Part of a small language model's weights.
Size: width 192, MLP 384 GeGLU, vocabulary 16384, 9.17M parameters.
Architecture: RMSNorm before and after each block, rotary positions, no biases in attention or MLP, untied embeddings, capped logits.
Training: a variant of Adam for these matrices, 14057 steps.
MLP neurons of a small language model. Each row is named by its layer, matrix (down: output weights) and neuron, and shows model dimensions 0-191. Each number is 128 + 32 x the weight over its row's rms, rounded and kept within 0 to 255. Numbers have three digits each. A neuron's up and down rows have the sign that makes its largest values positive.
A block is one neuron, or neurons of one layer that tend to fire together. After each block is what it responds to, as a language model described it from the Wikipedia text at the highest values.

L5.down27:182114124142142118086162165091091166082177151092114128120095092159097110218143127181092119075089093190165146128113125221097170121181134114104158120078108104086104069130181131122103181093155113184077119157145078143101116133213082102117156151100115157125173082078142156160153100141108091094137144162087102127154095154167104169145141088116167144172144149160101124072105108100162108233121146146122082153131146131133112134135127105127091120152134121140151147093088107177107124140090123105101072136119166156083108114141079192111063105107136100144127105129144111127112119124103136083
L5.down56:146116129174127088130132188177153120124128122142155114134132126104095167122135112145172110080121119125121103174128110136161193125149129135176131113121149133103090126180154142170127096125123116129108189195094162150079082154121092121106115115161078152142118091150130209162197119155148076135163185158115130158093139149134133154112115137116107125122107174135063062177084148148138114120099182161097111109073134199166153112010092112172123094174126077115104147100107130102069103121146102101083086070133122094121027149200126178112101110103105125140123146173157120111144183121140150098
L5.down97:184139144103152138114146110139125121077116088130176134189098143205151139131123135163087132067095118142121100123184141105112148171083125103147123119097167130102129113137139090098179130075160124190137072130196158102159122138118086082118176158118118077137126102094186169136085122080089118158183167172160089149138093092158127106076130199088151113146159171157141138133165140145083203165095141115134066110107128179178187161190193116134172127103131154132138099151156143166131177122147154150131132180100155121097167153131087193129110139107161149087145116185057135116117127164150115086
L5.down133:136119151138133128100179135118054142105159192162103143121139101151121119140122159090165149069160143142087161160120088162148120201119109104116087100135075155117116110164181139107096100088142181151120081128176112085127075109149147145133212189137103158133146083094115096126098109054130067135126124207127142142116146185098123097080115112145120137105125086117151071154130094140199152194122143089121124128112146104198102154066107133114169121055162159090095126099131118136140159170181137128177114098099195122108127174099126153134067129116144135150131139063152162116064086079119125120
L5.down141:177093103087171134165136103121143204171116094083111092126131158144158151118118168131147090141138114162109094092186129192165161144127097149113144156043095177111130134122124146095138147160076132108136110164162125141140143090132062107162099104106123164141142103108111142161074077038171149103109128148111116041058140097107177127118108117158142140080109114107157155096116126109135105125166153127146213130133115127107132104163171107076071129134109149116081182146134174144107083117135110120113165192076199118161148112101075191097114115115111093126152157139131076061193111141110093107
L5.down155:157083117094099122114152122149126138123139115080109104142116127087142042186079120107134080120164107173119150148086076133147131159121150160119165125174116158163131086128152106120127098165055107058093141103172091122173117124161080165094113087164133170128159107149098103159134122150162125144139061114181113102043159079096152136165163173164116116117175187164118171181136175138143129106150132126177151127159079116066115111096124147094131140142146177120072098091105170134091213104126111084096149095107170140168158174146083142125119114108177076127142175068167084116117121123149089077
L5.down216:089107134182182141090132087143096116147098110150160132162132081226059188147071080085128142115152152126166120160118132167158148156129068093060109102132141099144199154137103106113169109093199124169103172165127126086087128088114119140099158121170145104155145116144128136158103119126085141107132128143155143122091077130145086089135096181126183139114181158131168157165073103194115138168156138166158105138125121142094140124129145209135146165107092123159228115111132121132128060135112107154115076121119163075103085150167116116115071174096169147132097089142124096182128136124106106154
L5.down288:206127133156082086110161132058129170139142104134159126128117091107146121220099127065127160087120068152106155146087097161158153156129142127106142088142152150107105078148150136149169134209097112148131138171125173103114158164164143159132079125129135093108136118128140144194139173104155080142137121173103112133136214181103099143080079142183122113133190147142150110066212131118125093126178176152175122117136147140190078177082094174158127100110135162187109181120096124131128124126139182129141168154091087152133087141124126101157074133100137106157130167061104113135158139139139182141
Table cell separators

L2.down172:179120147128094137092141157115077181077117131118125166155175141116159123127159081096134168171163065161161082158078131139162160120121116105165110156083207160143145163134045135104179087177123180127116088112076148148110154157154191142175128180074089115112150141151160130123111125088137048078118095164112135126086070110119191113118138128092093138126157081136204144116123066100115161145109132150107165142174185121148105128119110091136124188167141168133162157128076094170127101120130134160146128111073102184108105094106123092105140131102090112159174153142105126138123041164098127129
Infobox field line ends

L2.down167:129104070131084134117135112173164132108113139126094054157082118096119154106130156141147118151138130112081126098099097166148072153150146180109140164079094141129129116180116160083109184096111095105158173169124201155102116078156129137136168065116119053106118117111109145195134106104132070169113108127174134121163154159166142089155142138192138142108112141118120103130144117152144132092124137130141126126083158131068093120116114156164126121162124068122163141131156102140143095150133112160148089184202143143095047134230072171085180188139053094146148123055138104177131107088109099127
Entry-ending punctuation in lists

L3.down60:151137185083152134144076093117134175087064116113141111154229073140118169194095127168120143194159119119140127114069152131145129098145131101172134147137151113151197091088090093086122085136110119144129196101143119088112166129136162164201149075146173097104147127129121112121032181114075086127062183151136138142120097122119153146150106157122145217141127140137114149113145073137131150156109165142134156117128155162141095106157129135126117140156131149143137156082143092123099071165125090145121136085112142182195131116066137127102120209120148140114119177137073132188145124113178138119
L3.down72:114121119152111120138090155094074163140135137122161112093123114130078153135070138095149129155140147117153125042139098092115129166134139094156057165117121171116141172090124160124139120127180155136106090118178161161124062146120130059122159178113179144168119088110085122133178084141172113165178192112109136130156076082172070096100149066154138084155101119149071117122116104093073138174142104075089113086106115114116159164080192077117127162107124155128118082115170137071134129100142179150160171203133146127085099127156201150147108078143102159127148144130126108178102053150144118161
L3.down78:094122114145099136133121101127126117122143123187104153142122114142126184094139054127142110178102187054191112126128122166150133120119201084084109167129163113181113111066138114150187188141139142125095131114183119146151162140102140122065208127152099159097154093139118132081197074186140181167122124110139148162159119135151138085138128174157137065103180100119136133104098125123127133074085116139133160030102042189099116138101105074125100164093089081134146157063073144149148123151096147155134117142146121109116081074130133133097151079154120115106134131143126122155155066101124092120
L3.down105:142177122148111101154107099078128161140121132118153121170099126099113110129143048143103155102189168172157116153104170153168153056156132092101090135124066111144152137138128115085101160114140152132137130132154091122150131190122125140139205111101127128113165134084119072146156085149114106121066107107149123135084123128142121127110093077116134093150167086168089178152127098069124173072164165196066182146154151207205076110113118107128154120095138140090089139145126173129092111138120093190088160098084061120115114059133138172141121099145109126112152140080148091088202127169089175135
L3.down273:157108089176148081101122132083110170070125161182162097085098089081130124121132120123131175198223143095123052092140102128147143088088214137130116154116159091158155122137042149096122110100154157165077101114189157103126092221125138046113129118094164124128172114141121089123075082096204101151075173108090185142099092129156139133138113161142126159098088125096157101119140096099112122126143171097115190109116149122162100150077098120145146095158135185080127173111168130130103122104146098151128116130135118182149112157121152145158135118137100156172133147107091123179118110128138141112
L3.down333:150121171106165200152109159140158046171135105177117173115079165092171078161137151113124135109115154132156148126134099147116071122073157166189193148191092176108089105122136059133115112179111123085110146086092099112157131122113154128084154156103161217121161137156148071136120132120119132027125135190181140146112132101096094151100127135112114109145175115135138096124152120147124105135130172175134121095083146147152087141192117095127119162078169132148118115107128143120068192142204104153171126096153115096121155152149166102115066148105115166060142092185148142137132105131163144119
L3.down334:136204168138092133115118155137094164120145162146106126127122091089087141115119105139115188181143119167136060121137168115149176097148175197195099178073156137148148152159105138128232088141138177153124061105158150068089157195174151085154095135091104117099076144142087071125088157089168122148141135125137135099139121114110161191147117107135074169098188091192128130185161064137108127120146142139124148120158121094089139117142158143083130151123088125077124176152141095094163093174186098185120140145136156152131171104123117157126155157129138100113169139104066122107120145164151114107
L3.down336:152158152171146176168143110114128153112106168106130099092128091117179123068170138128161101192122077124074164149132130166123054076121056178095146142082123123152118150115061114101141096139108149171144137114154138105139134153097165122133105172144126109093124165184168152079118188102122092115121119141088138099172120135144161130158163210126174103108128166136137168082130190153112100125135098151126173195123114141113106107097079129121087104205137176107124153098142126140204124134144159104144104055098103144138126192110154085091127119061142103144150182092125070200149092098079147115
Infobox field line breaks

L3.down27:132095129135159116087196087112127115173103119109185099103100144204128158143177115126122108114141162122192152119124162154165131104108160140112164148136115141117098149042160104142136208116184142161124151170165137139166115157134149138117126079109106122104116104175155107144233093079128128142134093099096127151164136063135113105137106145137136042123128149111112132117139113144091089155197144152137124090115093199161095144095135097067183087083148124104132127077180152139147094132113195168116141142116109087104098117081156139076141062111142098109103181107103081108093153214118166126
L3.down66:145083145131128121075167146129149133139127152146173119148100149153123123137116130113179151105137173130144150064134146143084104108094125125125169130058059098128158110130143126176137087132118097181087121092117139171173105177073079114172164142144138145131150103088177121170171071159170118100111080136131116153093130106098186070110113138171098107119161157118094086171063140088107073074176112107141149098120116154119147095123109152115202110084060133200106039144129118122132112217119143132137117100182137138101100105168115106146148116145170155182124172080149075169062107085151144115
L3.down122:135140146086095169124152105170169127149073170139190104152121141206120129162155166173098079098122144132110153130118164179134066159089095110155083144134150138137119096146161104112162165039112091115147132183144167149106105115150128107104143136157150083127163132093108133187190111167108062133111121127122133169164111146172121120156158128146147035121109104176100151178184155100122090161149113125164049137106149145107100100066124093111148138136172147144146096123131141158155119121128198108054125142141134151098046114126085162105143101156090065094108155071115091152103145127052147139
L3.down132:079135127109136135087171180143129198164085158143176143148096137158157098148130145094069113093120108131097120072097097128118156146112127165121175149113113148122144105114105093146130116081115069147089132107128159165113063123141140099089094144120172105111151119086100062139190078132141116062135107107125120128105131141122154142134144100145127078127103125161140112140120132096152085160095048143136139140169165092122159089092082157142134183125142078070176078136124131116152129106111204073087120149213132156121104093179140082120101097130133069124168180117142055164021204126117139119
L3.down139:124137201159126146168175091107170133156088127147219099132140142206100158123145165126082074133153149133083138118137113094168113104110163093171153179062155114161136122109127101101101147101111119149147140170111125149148106061133098079091138174141185090151093157131170142135158137128105091155159148144114102116128081138124096159116148162159113094108135079159093185073151133099086127116138091175125114117108154150104098097084123096152140161068082090089161045155168123108172154107146135069075128179143135064084067080146101108139100087157091119109169185094193132109105105111120104119
L3.down297:158142132095159166123163127114171120198134158118166094154125095161083085152155141180126077079113147074157117143091197165128154153092157057182139162103104156085094135105145095135186161083102064147127155136169069116147181124116100102143108135163169109103107126157119100159155103099082156149135137134148089131138147137148133112131160109119074113115133119126151171140130155111119109169192191147150051150145103185081092171115136129062116131095103078046128041143096129141118133127152128155095159162127149139090078087134079126079072129153149148091095104132155116161125131094074096181
L3.down314:154168142185117204117170078086165056125120084147119087163097156152133080136169125119088138125156120107144146118129117093104137118134105139113127151093116180115146127087136166088104183142093128133200113159190094144164139186201111134150102115090125121095127172194147119093107148121123101138187150173112141174098129078068125117109158070185138127179163083149114108122171117176081155109176121170138113140120130149202137087118123164115113163139134140138147140143106185140066159139121135158097145169060131137125073065139143095126153118145166186146102183098057161140068173126132121124
L3.down359:167127150107078144136162080217129114204128124159129141121099121186167115125117154107114083142177131163064137182124116067097123125055130114189151139135166127227152143080118141153143074124100113157156127179077200144113149108141066119113160153135131142119147131125129124126074141149168089142089144096158183149058097096104117161137159129146148180096162111172125177125131130165133126120158111139155087150124158144158178101087157111168162172143186153118188145140117140095125127097143139139105127141160147126141161090117089101115146171192111103054140181099066113101057134096139117130
List and table delimiters

L5.down25:164181134184073102087114126191136108143115192080166120100155117109163123102135111152133153166169111098104148117132069157109169190096154182115051092147181164146117158169123139167129076225153118134086142104129140117128154073161112173122126099143172114095112104172148117067142118149151119106090143132113125127132120125142116135144129147116207150092150105112178112184074127157102122164131081180157139198174078113141166146167158111129101086147081165144157117130167142090098199133140131140152126144112124144173151122101189176129088083152167117130127165133133105184146124119147091214
L5.down51:079090120148080109112101119184074159132159059138159114082118202063189180127112109145087170149149139193085128150122075128107162166144101081117146169159125136122153092097106195104191153125119138172220167131083133142106117129164124122067126133105141134125124136155127179108107121124073149139116099137080118156148109097133164079135158109158137155141092089099129114140101145180123166125046156102143171206147161146094165122111104080096105166136160139160142051096135111117176103161136151137127139173121147080173133137137120151149156144089088112134121106099120150090143104115058064094
L5.down90:118144127089162182119119120094139151080162173142127139120101082166091101135114182146104115126091156171088110113150153105129079100078105132124073112148189180106122151097148123135124142104091192145128155134210144215111139102119149102129133135130125171188135107149089133109121175168101170126150087093161071121191106152167083132179138143135139075080110116165213137087120075127127174111118136091097120085084072147114148078144144081075078134137121152092151100129143123149118067148146115143128115159165116101106106055117149136118111177167087135162104090197167132118084180148072093157
L5.down174:087127107168121125048096180115132106141132150101098124111165118171124195109099154159127131102103135093154164165176112083089124106165132104097150102173131107142168105099108116136129076128105123193100186176163147112111134083123105178128173105161132106079079178193124126108116141134145149124062089150089138162218111164165172103132140137109141119150074126143132130176092126149148173215126133137116174131078105121137136164122068090165034082105092130137109130147169156097126131097116106172143075096144137149148097157123128099152136117088081079163122161116148175121090172101187062101
L5.down221:116058142051194177117147073123080159103159123097120122114100189174116123091064110068124087103119173078148088094167163128087088166150118089135169197142104182132116137141144148124120131088171138131108108089203164096118074117101163111063131116136061138131139213101157150138140134132080171157120087154181128096083101069138150153161153128129141092176145145100132147102153177072119170152101126124123160139148090136121150138118127130106135117117148175132132139147114181175106106111121130139142195088179148047089134143130141083152130148081118156097100080149102104143158153174130110124
L5.down281:112123158162117141145133152094084137194104161089130147103185023117124165107097113086102144074177117152112141118123140128117104148200130137118069034139159104140152130153110146069106132162151099147086113094045081109113164151130099089163158155100098119131143130174137149106115137198163189145121145116095182060141099070091111112140113098120127191117157139102092144187128127111117130149135114109088125071161173145092124129091114121169130136166120081132157083059126116126097145123130164176160088134098099180089097126122163142139120080093107061114168127112152130140107183065118133094
L5.down318:137128072176086149125136155153107077163123159160116132135180182148199139148152136144116156115118117094116171176145172112184192113165146156123146115126104100090142104103132062123116131168106133140134120144104133089161120160135074114150096081111168138157063111213111154145105145081126174134210116185146131137089132191045100095093092163123137159121133097152140115127124095120098098099167178128116147175158139147150088093127104160146136141160142076162124050131156110110088133109166088110141165203051117118157189132110073108127161081118154142187094124099082134075136117157133099135
L5.down362:166068106132143145130116149100143128136148105119093113123092170128153102056127096128144105118114106160159141122081128127114108104180151145187116182163165131073157127132104100161133131141128097127164087122171115151108143123166123084137130162151159192108157162123136141153131179062175170092059099133113107145129114137037136128147155093145116113155145195050211148158100145189080107068132154099074138172102129147173162102107152140074156133126113144078122112102166211123107138092115126179170123164101013146160159120181126098131149073143140134151095153137141116121109088150167107117
Sentence-ending tokens

L2.down328:134119097123133141176113123108164153088137133111149141142094087173113120150115124119131102127130126156127077054138138147108075063093127144143106130151188142132109115083113117150062133111134160142072077128217147130080132167098143124159121183110137105140162117094144096164135133132111163140144110121131116074149120206164107122182084160099157183101119127131164139084106166114144125110141106132114133071102000077101137091129151103137131148129087175088114137138130127158138131157129120109055100120196129109106110126100143048085122149117140117156060103148161115198053168142118097207
Sentence-final periods

L2.down209:088126114116061152130112121061144059113109150138098155116104085077112107160216118166089100155080106095188111100049102143140090103131133133165171085118131173141201090119123102149131164138139142181128208104082084096142132144107208132131164142142169111084151134102094083140109160183107166099095101185094130131106161155110116151150061179142101180094095136157121145188116158132117084072109179093119108107150125121134100151124103101103111103104133088095137155166137126139089134174132132120155140134101118163148119162142133109094114104150176170107087137199137195133140187115109103164
Wikipedia field and heading labels

L3.down9:167143132064123166078099180102099118209116100097100107060137150127090063173112145132155066124102057122136034085151078144185125164130178130119083127091128113144212114138094083153148143072085176156085146102159127127086119155136121114115088120154127121175147169106073139106165091160099149144162149163107143146155111113142110125161094113153135126145135096085166142137098144103148090121105116141154103118155136099107137134104136114127068133155185141096181169104129070141114124107178105102143118134148142124071136200070140150128168075179158084120117080136109188163129128087115134183
L3.down63:104163075134127120103140160137193090197143118100134169177116151134133124115120146087134116120081137126134137108124143143176130096159154102137169123178067114204150144114120136133114092126081121103112097136124161117141080149081155112153169135133117132136086137190106081139171138150045110161125112111149144162115147158125126133122111208124103079086089133152122163143053191126130124158116130114086167119087114081111129137091150153066144215144084043098056157103155120114080183109176174170095097140109059109095130110089159102150141042100132160132132130081086129110162144128083119159
L3.down137:138151118120099166128114171142147129133110156177103115128133221108141126188131161159159093145165107114078118129130090131113075184125154068129129133151145191104171172073124096089103149127089082162188091117147132159129135131142103126110130113158172054012150126141107155154202102119140171143122143145111113143167142225086163151106117152176129085079124124128135153128148193139091173130146117139073100124171116196160134091162153112092149134145159149112128091196159138102169157140128182147158149127102172097138149166150158139126163086132150107098123139132195131133090145140143108054
L3.down237:140155158083071139123093122148103130172157108051097127109145131147157143154084130156161135076182227106146111138120074138109095122116162122130110170114172148145102109110115106172184091098080067067136184104133152177146116169081180060121168161171153147070107137177083091081105106111166142106080103119137078101136112142136089127078153131207159122126136152156052126147169106166121097127144155074149063112113100137147149102129128140091132147148149081113142138136147122122095103105116100134078132197159125128132204089161100121049152148127147139151128133154152126187101152119134128164
L3.down247:117173153152111163146129138140133102169148099123065141139136096132131157150169098115092147060135169079165143156120133162158162138184102133142097116118159129130122084134140162126152095077177137134108090124099126082115131107144100153085082104124105150115201117115101174125057168109086131122094195152161090074108141128153152175104116131149157168097137152068146150113152180154088155092096186116152085118102106166104136158132149202143170150160072073125140079127111113127126098097195093140207080177096129123182076113095108085151084160066159178162110116159072146111098064113145126160
L3.down253:120106102131158095111125157155097121147147107139121180166111112162200120185104091162098152139114139143082074102094094162132143080082153132144195172156169147139111198174114086131095129153114139112168122142137091169088082151116207177133118152175076109092175117184158104116123158145149135116107207096118120134129170175071098148133132183153134110122118124145141110142164155164153135169079131160149138066152126140083096132127154109085140076192141116138186128138066086081109048120139128110165116146121119113153134177160124082129107122133115177196081152130174102138176068128134109190
L3.down310:112111125116113169119136225161149167155114133186110096058157167139159124125166062113172151143161161115139124114094127145126127104137196108130161134137112150137130089161151048150127112108100114137200200134116110162176095110093165074116175115171132122101068092135099095081140130120103165076107160095105114086137131118109104122148102117176137104116101137159181151157109119072180107134112100131113130123203088092129115183166153048119122101123168134091097136130187159103132153177168178141102124150121121149103111143111117129145119094138164142173148121156173075152126218177173126200
L3.down332:165154141145077217155120113152073091066127185127156145133135149165135101123151117172119154077107171108127138160125106083126120198136153118090099091160146128090140070101170119162129129081088114122110131115159063044110150046128121075183125109102105137122121155107119149147125158175086120140108149145154073146171109089136130120121142125108203099118094131186138143129158136101198195180193094147170152083177120144114151124099145118105160169112112174164128083169122130148138186152137125201118132141072119105136103095148096201177084118159102136087136109135101117141158144114118078135
Section and field headings